From a checkpoint of a small transformer trained on Wikipedia.
Size: 9 layers, vocabulary 8192, 12.8M parameters.
Architecture: rotary positions, untied embeddings.
MLP neurons of a small language model. Each row is named by its layer, matrix (gate and up: input weights) and neuron, and shows model dimensions 0-255. Each number is 128 + 32 x the weight over its row's rms, rounded and kept within 0 to 255. Numbers have three digits each. A neuron's up and down rows have the sign that makes its largest values positive.
After each neuron's rows, "fires after" lists the tokens most often just before its 100 highest values on Wikipedia text that the model never trained on. A number after a token or word is its count.

L3.gate58:146182100138148105076105123116143141130131160184136134119119144158141130085156113100124165175091131100147149116126080152148180101011138144097118090139109133114104088116138064144048128082174115116158146116116149142117127113118114128134141096123167202116172068137183041126121139156076167149147138137143106081130123093083133076088131123145137138153077115118126138121100148117151088134084182106127138131093098146134143157144096165150059141103142103088126144147104137159139077115123128121167104210165186163153120127207140110123143155088139102115064119134137114132151120091184117095150157111152200162089181102066155102136173165147093096174122156132160115140124148142098171158109090137122147089174082175178080066123152175161150121169134065165112137079062093159097045123115148
L3.up58:097151116122131150113194136087140154140165142152071093128171162147113145115128223139099135083115171136101138085076052105177138067077116136073190099140102130134083158146093091187118160077127174144160111138068122144131097113098126114135138149106197070151124078110143137144097128201090152149131094160152103109164117091089124167150116120111168088176130162134127132082152126123181124085086160064127129105114089099129090127138097128185112109117126082161153133172105131108144154126138139095111144105121173149113163108125138080140107166072205217092151174161129125169102152094128109075063128163115141118089138120059120142155134132179132133129092121140150154145078158130102125207123181120179134067147107165187113124144174132117103128110156123077177115169102138103120051105102149
fires after: "l" 18, "d" 18, "R" 9, "D" 6, "L" 6, "pl" 5

L3.gate669:117143118113113116156178107122141086151113119129197143123131123105102164153122130063100141094145156123108139189113095129143144125125122165119179148101130116159135100179097187132063159123140155117137162097143136106131147127112144156136109092107136136116091166121166144067176191107109179138172142167109151088121119180164149127125112117143145149107126136094144131104159167139114120193200145118133184097045114102113113100156098135117151168072120142159187129134201055118110175176077088145091135118121167113116104116155142157038120197183163151131119191153161133174133160127131129140115102159089107122182087161185072128141103200059144142164113154125169159128147095138174095084105142172109113131105126172102115151139111153171190144110061123104104164123170248057153132118146133
L3.up669:116089185118104123095085164093086149106125114184111130156106137120172158108122138105172157139099135143103108161098073134140092072194127112080128170062136075144140187156154139126142096129107104145079169099140108171084177165169140158106158104116159135176150162103134106163119108126122147104134154077171110105075162122106140188145076127112121119042178074132159078061100128170164160118111174075087129110130155093147159128147115095097092109114118127123141149144091096134154129083079113095182159146085073118129140149101126147066132054161142074130214118068071166089154134108077153080103160106117084208106130114139151182135098169152111156102131134125136185113165073118101171137152185080122095074150091191102144128094165101123151148124158101141124093098132123117116116115094120
fires after: ", " 39, ". " 13, "; " 11, "), " 4, "as " 4, "and " 4

L2.gate165:151169143133189137153090152089132092165076108048097194161118145150124170123105103093079122176107143055070116112176135117111157074160172126163097161083104062085120092093060166192104129140142086174115148136092133094087091129142113159127069157106115148128132113110181188086128128095126169162159113104154136142138141130158184162144130123150124144139128090136180165156175130171141145157134140083142116110134108101180134149157184156099104177128101166120109152129076095116069118143106064162131096180147157116106118151127120094101100133115139147136150090105121171151140168067133153166134076106106170096153134186136113167152100153115116097150156097145145160110193121118075155155143138155111078179065099170105176108179116156184077088076111127135132174140144162066185125142080166
L2.up165:144119109158144052153096117106183165072124087145095151128162181127158165126171081188143126176134119099153131148194149163168166154120134149140140124152062152127173132081114118168139142115179122114130164165110107105093121128173092110113177054156191158154154170102099089148157098143094156105109133106172127115075158085114131174153097142155132168121133097066096141150149163102123139152159167149097093149132130110144074142096135162133081133206073132152129099144098152101164121110177138129108086177183164181045090106121132108132166117155077142161142118091126123168135160096114091122165114143165127128120180176103108136133067105155141133111166074133098075136066112165132149191113100152106123193119133060157116141098127114148073075180112106078145097050110150118180136147074098
fires after: "the " 24, "The " 22, "." 8, "of " 6, "his " 4

L3.gate82:142101154069073096121130119143080104102172137131049115130165142143112127090114097112120144119076131120122134168146078114121108160124116130120135157163091118162145193174079165163197113126168136114073120159110091148136125174071179099103062127119100122111132148132131135134134085133117061153126117101153102105124083135185156139155085125142190124143142099157130107164139111148137194117069082162082164087173094119131131123162065143147141079161157155147147145155109065106153159122117040102106122113132083138170136109176091105145116150121139125096115104097118129098145125140096145132132153133135177117186214196152083177094148120123161114175123105152102135250141173120125082165106126081076133140188072092153165079114146176110064111121125120135150177129160096116160137108049162
L3.up82:145076097155116142144157162099159186134131180109165150150123114088168107187081079142107118094142127132155125175137135123212188130062113121114127164114090077117163168104103090149151116138161106105083181129145092092121118132086135150079140123114193205140162177103184145093172143146112070113149155153156098126062128113123087135147150136118117163166119125156116151129142155117156157154093147075081185157118080121102145091119155197163086095128153096074085149148108076119130178141169120166123098152088155096139095090199142102103187151118140146143158128147157175109121146131112096123069177144118098134140164142115079164160086045114162103139134147124104092128112115159108117131080186154090127176163114101129155137092077144096168151132166094130170182220115053109120156119110161
fires after: "8" 18, "0" 13, "L" 9, "5" 8, "7" 8, "1" 7

L3.gate267:141155139121143186138145117136079067160129177137094130117128146100165134136128209110158118123205149152100129147127180145075098072191146130114108129090121093157160135115133114121040078155157142143091112134097108111146122135142147150140117087100224119171163127097134149124175124178135140166162165153154145145151090113125113122109116095161145147147161107053171079165153124162133079115126174157058176097147096121077110150149135141079097173183181100124157109203108106114115132085137077125109093103169136142118137133133097131157136151125167182187148156106133149073089120126159156140169176178145112098135115124153136086143178153159160073107152103125136190085099163068136136148161122115173144133147073196167187096155108164157151191113097075068123137191118135148184115118101163
L3.up267:140167169108182130127173146083157117133153167170066147132085134111103153122142067114115103135191098127110137133103101111136179180109163153131131084143126132133141122097122119146079120133099156149129141102190143166107148060102193092160119190164070149118098134132127120184162086067122116135115128129175122108122123131154131068097135128137079196145168138166104176102136076143156147108093199166144133135111160186157125096069173111097067207132169049156133098133143099153123188127153097102140143067135189082123157099119123138116122118139106107072107093074134171156080043190151140157160113056151150171126117170159148116094134146117136135095096098135143109068126131113151134126102146155110090189152123112109135140105081142155123194074186162132142154122127126127147101063148194
fires after: "R" 13, "p" 12, "M" 10, "P" 8, "D" 7, "H" 7

L2.gate80:138159163121115160173129136132145163082167112074063186073170088072177156152145166135162154102115087085133110138142088104184154106136074187184108143117142072125186166129095166123145144150128104150197066134136092126104095138177114071158133178130129070137114150116139119133120178100095144124084092084126128124115161133098104145110134159116105109066103061148084132116104165118121092082138135104148101154105064117149138112160130135183140107134100144114140193115171154151097070116141090142073114144132176145135147162166134056147156155091111127117115097114124105132122139084179070151112129049149102127157147098134144069075092083162140192161119099106137067158116180067159123058170132109128126109136108095121134133162139128165146067084102103080196114109143108202141157144117101
L2.up80:141168155087110134050118163133094077118131119123159143207094164113154110165134132113099155157113116095093155082043134164137113154149077133169134131140123133114138254054139108085128108191168109160082136125114137114132136183122130101132174112159089130061135109141151073191102108157153182090112185107195121113113208143152156103084125139145160087205163186109146085141128100131122122100123119150127134127159085162179119164078174085081150125154125110165094078137112115153141166127156121036124123154109128130122098159122115101114088168143120128179143158162073140140117131110126096118089060145124173167088076144109155136102122152106084107166123103130123102109112141120154136111113097148109106125090142139138132126142157146065081097135122124109147128102199213138185167123108165
fires after: "as " 28, "was " 16, "a " 5, "long" 5, "were " 4

L3.gate567:161107095116218101187140116091076088116145135132154099158098099164134138209157076108137095122103116116101106110111129149100143097143114152160079162106154144174129133169158143091088075084146168104146115118159104120160082153149160128176102089144146189123131142087148092122091123114096128129140083100095160101129151095077113082128091094113137151114166132117107139088130149155097168137170168166176203136082091178113137118187114110110127123127088213159142109125152130155094169106103098110164135026126132125165102149123132103101163089089101068136106116159148093093180132148068125150204137122140103081081094072162092071170109060144130147105190146147129157146075104097142141132111022103122132097111106147107114158166212143140118119106119097137088085137094153106142127127102092
L3.up567:156101065138116123140148156122091092131079159139079155168100084097106087145169060075159096127073093151100112102128136099076138106124106137092109142164133101143151159129078155158089100133085113130101077128191129122137065138118205067167097138144125211073120155179118116119122139137127150122179070098128158136173160168189082171149081121106127129114177115133116096115117120110075116075137143112139148147149110137133067115124112071092127121148113130118173099121090076149164104118147105113154143059184080130140127120148172132126149099067177083113088073171110077103211084187114111146158199154147125125106119130139171099073127131162138152102080133095099142140122109100082179094111088078147122100161125105057102076120107124126122125132136137155178186154197113155098115089128094
fires after: "1" 23, "b" 21, "T" 15, "B" 6, "2" 6, "6" 6

L3.gate1003:136092146095156131140106146132131118139152089132150115139103104105134199110107144166072139122057173138088146153087127103120171131140121140155092179198191111151097162185103156119159163137208149111171148100147171073104118138131146139196128178150139124109056126133103152143139180156134153150098133147125076168113141155098165154123139117125122153084124081093109107190138144149098115168150167147135092108116104187112170101174133143106080120067137203179131255141134119124128214133078127155134053119158086168110111103129167067137133107100160164100133154168125167120126088133068077120076125129129170164128141164121172149160137125107144130128155160136104104130164136114116095089082059071129177136142127141101164164095092151134089130121157101123140135109160181127148112213158133
L3.up1003:105162067102167155128128155167096130144105087115163121027140105135146147115136132138087121110112160154093108139139135171095124145143117118081121132140104106188136169123152062141131161128167097170159181186205132125121086167126117151123138130173148137151151092139135118171128157126123091105041185149108094113097126087089169182202093110068089148155101077084119098171091121119151095176158143132127103150088087146124085086169104125109126153076100145149145114169093093176148127117132112126148121120099182188108118116100095066080083095095166104107147129120141103105175155049111146148096109122164129152111082095191105175086102165108127126099152171143164114149161106114132039072081112120115131137183115127176130170162131129151114090072101078047151082167081136136164118128115128
fires after: ", " 92

L2.gate459:179129102116093076157195183122138128089144113204096121113152165124096106123095123117117132138114127173080106112119177110072126076224085152154199153184101086092106127097145059172106178135106072141169201181075102087144094119137106085122110134126130116126151116170087028157092098126182062152174133145168109124117106121111166148123148149118122136090115138147149129146152106164117135109094147157085068064111149092178107136138118147143104130096116099066166132105131147178131152104160148130165173182158089111103189101139175155144074136094135107185120111152110132086094155148143092154091109150117177110136103125128141093137123152134158165061103100163134181118149065097140178120099078116118119133146122090163102097094061164087098109126098116104145124084117127083145144089110117
L2.up459:088167140123094099157187235135110134124142121174078148124147196089109147144169128148152148130157116102185090102129092115073121111210050096112141131177095110133123122055159110179121155095103077131130170105146104123139140102150151099081183128140134162090138144135104066129121089101158096125180123109109079155097132142175156106101126161189154195082142080195144139153157131128118087149169157154111134129138153074172114155104129129089075150157159094146123178121122111131117119135198101132099180128137099095125118108083189141133079133143123139132124122163144191135122158132165184165101082109146153113147155128091087146139112142142114168151137111143155179122078152119196157136073124128111115133134086100162136074137018148113088129079093101070162128130137126074204131121140162
fires after: "the " 32, "S" 10, "The " 7, "Montre" 5, "/ " 5

L3.gate355:074139199075138136117152156165131123141160104106157144198128104079129082216210149146115099097122121199140166146131131148119139105100173140111101137116115136119132153113143136224147116112086156162110129161130150088134152062126162134073107121119127198152199123146100087193136125180157109104112111127151165114129092152156151127123127096105132128119073101118165118108070097106185181132155118098149164110113114133152116088118151092103089157101180113135129172164170067146174177175156096148173128136140137108112140109122075165143090159141110124131137125160135054144135109059165125143134139095135101141107125188165110142090214094141107118110166162162115139143102129107108108113182179122104089134100130165205143193039102108093127113066104138099186153180083133154141136155119154
L3.up355:093125177171094170078091105157108135157127113092154118219131126123063136150160177158119061132091122175080142184121094114173153095095161098138154144158122097165126124090136099157140182112131139144111182141135160075138140107086093126083133140133175127135220131163152101121158137151065081040147119159151164162144110174126135158117181104137134122145196108106131114121126150089127143154103113151087171146130068150157171091150072102112083140124126140175130233116111142097157181171145145102130167086165124127121166133132159142103134141107114138140080076140107127145070145107174177077158130126122094099096130171127125161148192123104118102193136134125164105090153148150070106141163161149148094091151055134118153185081111088126101121100155073159143102118101128103088180165074099
fires after: "ch" 21, "Q" 11, "d" 8, "es" 6, "D" 4

L3.gate299:083116136146137097109077123084158093168142149095150176116175118091131172128137103154095131144161153120126134180131125182114092142181092144135096117123152123109127131095179121150114064129061153082124089134121083141142113097188197056091127164083077189152182088138160156139181220123119150121119115117153197124160190101135096104098127148132105184069124119082112121124139133113126093131126152138136137084119180140145108220123179130111122122184110155151091122122144149075120062118065144163167083164157103170144106129137122075099161118155078155109081115128075089111107106162133145096128167122104145143188136074121108141135102180113122124137119190157128134146106151107104088102173068135104090157066102131115155126177127189122127137129200047101108101109108109111172140175073119
L3.up299:107050147182104124044123138082091053126144104130203177086154110079149159142053146078128072074119100075139124161165132179113114187155129147105151101129178114101154128145157152124142086125125141091111085119138084137122134142148119116088138129118147166125089132183142111054139177119115158131100162109146171120146122180142115078159135147054095168120103121151165124114082158090159095096128162144174157099092143173134086143110149151100130181158169119161119126183145173087160100090098134143130144175161162151166160147077076109146151088156129108130067106154093083106162125108090144137165148087135095087108114097177127118114150138116098124142108210106176140094120210150098126183191097127129107114123129112157132116149124172080112172146202089126115131118107153130224132136115120
fires after: "1" 21, "2" 19, "t" 7, "on" 7, "k" 5

L3.gate5:102128120138159093140133156131083109134151145137126142208114114126133138137186172107129126112154095158076053205116103157180126081125062155139126187109126150090145086104121134118124122118163069181123141112116149144103117124125100098144110204134171186192104185169168135134118131144088075124109128156140154161114145095150128115096204080173118148177170091172145177062116133092112097122161160139148125056147146076146104157134144149072080170109122128105175144172110171104080158081134084122114088176153139097129055120119177102100170125112125098095130104178154134098107140118108156115177093169050149144121153135134100155123115132153125124159098216126117137100142145206149172139104077121111147132123133191119131124121099142120118172180133152091135193137127127046164100162097181
L3.up5:089133132186110111073091102112044145170181098142072149217117107184171106126165104138191118204134138152143112099128099109111136098129097144149091113142169103153116099074184166082107089062177114151146185105143124127112136113138142122122079155042105123143107124192094111107170081156128094101125171126144174126090125157067077112107162070099152138185083127176143113138136140078109092158136157134146164115134134078160131125141108151119132139131194119133155173127101142108133133116155149109132139136136136116091154162115117122105171060163097189105118179134146115138106129093130170131211119107125194086125139175119129153143110110159179141043174140114110107061174120156134119132092130156110160128099151135157111081118134088099146110129120097073091182143084149155144107109049188
fires after: "P" 47, "S" 8, "p" 6, "| " 5, "C" 4, "c" 4

L3.gate882:108083183088131126126121093125118086104126127068099144129095142180154225107153102147104150108146188149114094132091117175147158139184172173202184123157115117099139098118083054161170131111147143172146097057133171153127157151138141145133133118115102121134123108115083167202148156133138103171180147147186100057172145097107165154132172188155085124163065121171180116127106141141130146144140062107131138099146089135176109062126147185130112111175129087103133087107094149147140108109130136148135105208176152094071088126196149158141103089113131129110121186165149071185135158149164114131123132132108160130159143159118129167146083098107141098183113123088125143092123057136134105084084119154105139169118142163197105120087139118116080135105092139129086125175162143127098122089192156
L3.up882:080099175115139108077125092104124067119168112101101165134131118167127255115131112151155127132110216124084102180104164133138137100162166155160212101181137150124104123164095118122163128074165129112152128123117180150148130135137108155145100153176155166148165110171131174176128150145126133149160108138127089093155146098108183133105179080145079137159082099157162056117095121095136155142122135149137183106194169150159139109177118169129128179150141082136099133172131160119108138092154116196148140210118196120149083186185117151173156170086096120108160163146130142102119157156097130145131101120120144096125139150210115179108157096086145111174090156062115125081161138139115110164176101195121127158136155092166084144143168132115097129132089112134110151168112111158111111147141117
fires after: "." 20, "% " 12, "4" 8, "8" 7, "6" 4

L3.gate486:151158094121150110193123128124145104140130167155121129150112115126145097141057137187100187076160080147116130186143123176141135094123102092147157095128063102109106152176136153148168129058133153072156128179053103113165098122150103145119079065100062105130134127098162109148121149128123150158102183144118141173161115225124132112207167088098087129155118111069147168108129151198088133158158102142099125154177100104120176149123129160117138116135140121120159144176152162092141127123067086105179110096112061096114114055155108155141169101125162179160118184200107114116107188077130181161121099116063143140122099185142098178138083152129136166115140100139132175082167121122063143160090090147161097109099126136161113184099115122114144122166134167148102122132180193141140141117117128
L3.up486:120146137078130114183172130012116154139126169180166140136141157073083130096092118152118137141171081168139115150120127141089138070053132092136087077136118148104138149101083133123140130144141106113171128143159120145111126118059104130110111153193167151131134114137162120192125117168145155176087132143083111158170161141118183148128178128133216204109175145153136123053084148142134133132159170112104167130193131132105151185187112165128176129142136139138104117150129151135134178143138130052119104123091116172118138085086101123138164093114122137183102159125143112172125156092049129194098142066065105145088128148118084125067155131162078115103124113182167122134147153130092139161114149121139118132119070188161094145147103175089087122094156113149092158125142139160156206135142059
fires after: " " 23, "P" 17, "." 9, "p" 6, "(#" 6, "| " 5

L3.gate786:103159123116153140120145067151108090107173133119103122139117174116148127110086064139126113103162114050106104126126099100097168119082133146106143120145180133121128184131132081083133174160124130090145147171114109122130113153099117167134097148103155101068169172155142144107159203119118123089124140115115126110148146072128104203118084177114148159116121103170039104076036141150086150116061094124093152156094123115083126083116047125180138207175123107203102239114125075103145127128155081122112110127117098082134183127152088125129170137099136121092156080128127138159130117091143139086134126143115116118123219162155126131180127139099143172165137163140094158068138114206089146099086145115121144103110150100203087105139164138146144138108121104130125136092148093137124113089126048
L3.up786:131124163098127111183121139098119216097171128101149126116181153156159119191144101149089120067110147116146138102114146143166146141198139104155142132129156158070088102158135120138099112138117156098116172139098104109105075094089155151134176135080147155107094161084154183114114109149107106092128128072152119079121129107138075166123186134106136164150096090149071107114085131113199118110055114126090106145092192155092173095074110181176177136161124119113095190167148093142139126130129097132142125163088080116163109139157189174098136121087142113086144129103162175079152140116118088175092141114133168110131183186146112221158115090132146170167147136133115095110102104192138123184131146147132160092141175090131108178210124109146123160156106130151088085109175126087128166093130222
fires after: "8" 19, "0" 15, "l" 8, "L" 7, "7" 7, "R" 7

L2.gate730:132090102132157131147119125123177134153163101076129153101117120162179127091101128086098093152172130115047137132132128155134131104076148150107158107108115194138121115116088149128178106117163170096117122105159087080100146105161133032133117181179141124132174120152108113092129133118112141098076176108102177141115124074072108102107183175177127116167113102087126187156102098064135152070168139123147149127135149074134150138118120185158099096168141082078245109129118134103130140087170185115140152127147117117079089099140126163150096121094131087117119085130131179103171162109098130103100096132122185108114174144147201156124126126106111069055097094114137111091175153075144109151112118055157134113148086121182054112191180141124179183083110137137132131130102151097101178110145107
L2.up730:128082095115149126121090109083136116146076081144118105120151145067196078076096107112073147165133152100134089101101134137130140121107109160154146164141101145079099055123102141102163090085151125100151143196119173178101134132132098175126150113147131130141112164157103131163115140057141082149110184134148121110100085093102138139125067099133137132122074102158145126162142167129093115169166105165053130139129109138174084131128116107105149109121102147063179142110146151135090136087121103162108115115105117110131145073164081135164123104134101128086178142165040162073150175109110056108098102138147103109173161176135160148145138125127138140165101129086194178092105163154185065142151151087091148045165117082101115108153184153173077102123126090165154185109144130063091112059133197
fires after: "0" 15, "5" 13, "6" 9, "8" 8, "4" 7, "3" 7

L3.gate175:103127202143091133124103145119081176080182148122091146073128116131120141107186150102119104125137096140144124156118107076092145132138130118162158124151132117112201145125146131135184134129152163171124161089117098157171095062123203128182115170084092189158120141120147086099131095100113075085080147164120174107092154079122136113146134159162128175109114139124187108193163126143164085137100078172149149086133140078165112115101127107140067115136111128136152107128163066106131088129188088127144108087121137150118122104140070161092148100153104133109170103122132100168096102111181116126108150153119152130123181157064120145151123080061082068207127140167097125177142096149078073121155128094117132137111113158160150125187030092175112074157201174066121136132114121184109077133119148
L3.up175:084064066136089171122103100113083099122123189058108161091150152125087150088127173154110172117128113115110128139159155065118106143123136089114110156098068145055098129137154083090111137111156175185115181088157139068121107124140181127114090118102117114148187133120112109121130130124078101152131150067154103150103118111057125133124128138079129125195171111184144115090101163101184123136078054150109142144107124126105174144154131127159149146097137142041078141129130086157197136105114081109124135137121095127143142120110098202105136065102156140111171163176076092097069121147142108185136145060087090115130131200125102112138102117097130104103063128130143149164120100120115111144099126176106050138154079142111166090084114113170156137107120093143141190137152187101110099108135201
fires after: "R" 14, "V" 12, "L" 10, "Ch" 9, "S" 7

L3.gate558:117198131086096129123109154121121139150160062171105122136163112116108111076107173124134168146121112133100107150086150146141143068095132127101122099102125141090153140127155173071179153112143183103124172135127186110087118156158130096145098146158126064124104197138119162140168131161085105131143115152150146116069116085101044150134104179163121107190102085153150048150167202133158154096136146144093129155160137143084094178114137084125136201144211126054155127142142201187132074142120098146118138119162128123154095104127105143131154106090138086102095129194132177092153070106130155120114149065133161108112173120100093089163143169123142104094096132091158103119109158119122113107139072145103114066091087127119081150112138155038213107127148112086062158141156122154124155121126172
L3.up558:123123155077137129173125118144162151092150130118164138119171180128087133134153174175125121115124147128122110129080138134184184133144115129162143126172088062118155156104142135106186113112060109116185073109119157122069102072116165134149112160091121109089104121098122073124089101135129138083147139197174143146124090156102127185138149138134102141163116112166128098156099117098144169148137123129146124143171109133147100081104129104056087095140114123138135110190108088163080160195118046160143076175175070136110127073147150102155110110118129103088113095130162116136097135174201143131147141083120202200139105128111113119164125110074154190145171169081110117091146167148153081094112142119135198178067165122177116133192139134095139133121176166167106241133139100154135084076098128
fires after: "H" 46, "h" 13, "B" 11, "R" 8

L3.gate668:135136134095161076111139084123085118118133129104154176136142075125108129156133136146122168193101123127119143092116114118147136102139099141171132126164132088125157118092090120137137162119060144119149144088147124085134129123126129106081090151139133158130052122127094128131162130178255136125167071146098111169117057108102119147084178111126087139112128124150095151123130174087093143146106193121166118089162144136112147131119139138174096100110111065147103149137143131116105114102120144083133151180103161175072116136172232069090094139039121156187174128106116104104141114104146180106153160184124225133091157172127127104117097123141206140144151126208144148142126100190158132132142092180108187084139149192117125079188170164115132173147114148133138142103123110116142103105203168
L3.up668:153142143174202092149126133172117145137072115118111105096108140141178162122139110175109094132160135105110135145141141111165106142081087089184130085205174087134140113102124126097139091158033186135139155095169119109158138154147085085184142140163123142122106134116194109090129118129105083141144105138169152209147117100204122102124150123152125119169096121153119140119128103166153186111132167079111149108097089092135138133183107109154107122065097185147125159178116114157117217139137120070177131076130173133113119100162135109136083178117138168148087113098072150152170078086120089156139112107189098125093102141127121097127097101122185079094116123152178109176158122107144162082162168135077141085190143070139105095206121180096089164121135174177115117113186132145104145077145132
fires after: "G" 33, "B" 19, "L" 9, "Sc" 5

L3.gate394:131116159104084135155164146134082099156141174202108097058146155102128178141116132141164161126116113150109117129081078136101159075113078151151138092095118114092135147168072182181046111156177099147146127105155075154188131110085183127145166088141152185144197176158116115144155126094122139162107161111145134103083128121128150171127145141071099141153159160109133101169135145126120118148105120143054153107081108095122088128081153163062162125162142162203113104118181155147145142124118168123145122143169174126178128149177156107137160085129145124095157074142129191094099229167137135070100163119082102101048153166127091104124123115170149198120087122087110102078180153154143139146099127122121126125134097124192109148130056154114167094170131145110164122114133187133115093120121082
L3.up394:119157149162089112092147131156100126132122128152150148127161125050158187133176141097069156151141123167096108111102126130090136157104190173162069119149116119119082122197162114119145125037123113150083161109098120105142131102058127115151128142176182119086142164122095121089113094129109142161152211105112050148143167161170096140172093148128082088162118170202104143189166147150170124140080103148120119129137145148111126106158189131156116128194124131126142121108078119145159116084153144116143123161148055119146068106109130155090100111140205168110130119157107144097165121110089210068156111102101121104110188145125134110156161143111120161132141140098171143139169080147136110120095130115094147060159144123185133126174139164098104120183102135067136183092119226073130097113142171
fires after: "S" 33, "Ch" 6, "St" 5, "s" 5, "T" 4

L3.gate729:150118129162128113136122146179084165053156075099108113154176133083148148156195107093125171187097111117079188135083152126049141107147146185100132142123146121165189198131140076163084064096099123115095140154142136137149194107135149130139107131172153134066101116122124093168116077108165072129162102158143136154156087168152104071079117164163082130122158079089124138071176100108167156146123097166170121091143139153116109189165085122112116138100142148130142188173186136145105189101091130127137106084196112159174141121146159152152177157102133158141098131174088122161176128128090123116148100102131122066113132151111171092064154168135121097143129102126154208107127141136150082116084148126143094115143188134114145084136097150129106148116124070146223159168086150135141171138132123
L3.up729:150112062171161136120101123145161172142136122143015115156140113130113114178170103165137172089147166138175165149159075197124136144111069151156120109152114108147056110135089133075081157126141115086187140154131145126108121128099173138119129133135078148114110160129086090139115104144108046116164099121134142127105143172084163114144150114130106130171185102161090117168091138107100086108124109169118150146142144148176140118144165057114131145081123131117098120152134099174158114108127100129175081095208102123130152187199154108065106129134116134160060099121109132154100201109138057130131141136096118055115137130125177099123174116118121137095068131120113117076202154141133091181146081196167199131133123150136075120128096192112093135180133138106093138114154065128193109110112126
fires after: "B" 19, "dr" 15, "P" 9, "G" 8, "b" 6, "St" 6

L2.gate495:107149217074119186172191163126108068141117119140104155132074162138148125195175075134204160146134116143120131051123111120141149118114116110146146161151121169064174108114094137128080172090189154144139133113152120065151050164068147148117104163152142132130140120115178148125082112164105149167117188121059107107088105131109119132102119108101108162173156132167144136144141117136120135152132219124102183128087087095140171135060151189109160142158169138126159141140160065109180170122128074120149095045118145109106097146132165139117142137127173094151142123148132092189075117095152197177142160119122087142143095133161118180124108094136146142119124107091165087156161132115086139168104156139117181092173168138130180127167091086085092121092128129127122183122179118172140099135136104
L2.up495:168130067127127131142158150129124136101103135105102152101127112096191100137135120114130141105125134070169149071177096139114113085084146112126082141123050126112175120139170177077193122081130079160065114165099144169143152186107116138166086125103159172138176206093154071126173126123126173126124116094078168197152179141127091150135098154178153140148127123066131084169181119120120142144152169131109123130129153142103146102140092142161112119143095206129101125141145114109169103188128131164153112156170110155156154125087099100162095132142137133176092094189170120237139121134094053139150176173179112057122170156137150137137085082104089155095162110146064119144064122110111107124134135131128172138128130093145117126135121140093096110162144080144127102172218080143128097071112092
fires after: "| " 21, "==" 12, "was " 9, "Early " 8, "== " 6, "\n\n" 4

L3.gate158:089139053086129071126173125150136153170105145112101155114146113085144140105171145088131129115124117105139134095139131103157052080122146107105140119129111136051170185110151135121134135157103106112176195135147091163114125122175119076124137155141188140121176144115118139148112121131157136137170126136091131067121091094141095132109116112112091126130101161136169067119194188064087175072146183101170134136145147096124154148127107190179087154112172113106115203135123145111124095088147110084142091093140130087148132133144173142080104136096114086148126144159116128018114157138087131154131129162137118153058112110167104092086099116144209092189153227159159133111144192145135122099158161147139132100126113100133091192158156141120146073164150111169214180166183110111164104117138147
L3.up158:130182066105118160110121183195097153102123118139179145125149123141116139126157188137066130063096114109102154115135094171170145119118128104182110161094160161112127107121173100124079163133081163118156079165114105152134116153143087142118129104051129115091109137144089087131128120160138083099152106129089106079132138148106165075128103161099155132133105120163109095174196103139094091086140108136166143147115105146084155160087075044138073143158125058142133109109117065116137144090123122124175067144159155106134187132145137145124143083106118114113116095126143152094154168095127136142113169109176150120070157090161099111123114097156150156098215141137122135137122135114138137193127096151082144069085254149177168079130103115157104116130209136122111120136091129219146079116157184
fires after: "b" 12, "Th" 10, "G" 10, "B" 8, "st" 7, "1 " 5

L3.gate337:122095166140128074136173164120167173118097168151124091155158180146130166129107114114143143115151119116112185108104210218158132128182157113099142149140129123127139156120155116058118183182150161096183112137080122154068146153127106130144134135181100167099099119164194185100099161097109198143079159073141069149102138142148176108135159100184099077092150115145109139100201105120117138076181142111101153156155102115154163117096111116156105131138173146148112125106132108091102148184078130103147106096145083123141068078130149126132106177158094181090149140095177111136137117122141077200126104113132129138132097161146146096176125109117153152074043168146171089157151178136156155109154131069144164109182157113152180102119050161120108067139113151106129155129157137151174098183159116
L3.up337:107173170131107078117189101126119132126155157104099137125086110148147103154171152051124146135058131110096122190138099150172178103138085132095161122142124097052180111136142137124117127119165147201151114111118141157138167126039095135155158106125111121084135120183133169191157122133118179047184155141141165116200117146111182205182169063118097154096147126147142124176144151093139137160133139139094093057152124174122157121170171145205111140144132111087145087112161132089151184121177110141103133142136087113135157192097130054156123182097177164088158134126147128097146091154126111098129177123065078135155156119106192162136147126208122174097108129161180141116117135098102145127160109147144143165099089158080162152089116132159069123119155124167146135112140135166138104135154124
fires after: ", " 31, "(" 9, "W " 8, ") " 4

L3.gate438:148098186143167192145114130119112190152182133111163144099067117124130110142146105183154167098146172145167142103098132141151126124172113094140096125113191112146153194064145128143124147124155173059132119145152129128121120085136135140149098154150149171177173141199163138187119110068077103118052146127132141137159098170191129125095135152114126151067083105050152122119120090213146062170137170120168106117096132120150118093081147157126144082115090126142150147155156110180117093135103149148153125079124187161134148145168112124108074163145129142104120176144132113122177080102087108138174093132161136126179149121132159129119109172110155137096176165114159122197192077077129153175136106096087133158132141111204103144102116130054125108104178126177052120071091139141103110163157151
L3.up438:188104161137086132161064170064143161148111158181156115156108155092138167089172121142087094072132094057127144128083158115099132097143085103194127113129148173092100117147128131171130061110118206063145132168136165157086045096076165200101172107101083110160211131195136145098156156072137109191143074136154168155122146191131139170137159161152100129144092071144126130112143124141100126111136169141133150159102105079091119121137143142110139151124152111153143099146132182097047098129112178124133080123113032138133138121160118118119151107169091149132136136168154156131111117101097145097116124115146096141102099151127133130135040195160140115152114123084142148124157151130104111200080064091079138120162108120204129111137100088109098102141141139082154131141138128112114123134138091
fires after: "P" 13, "K" 11, "s" 10, "p" 10, "t" 10, "k" 8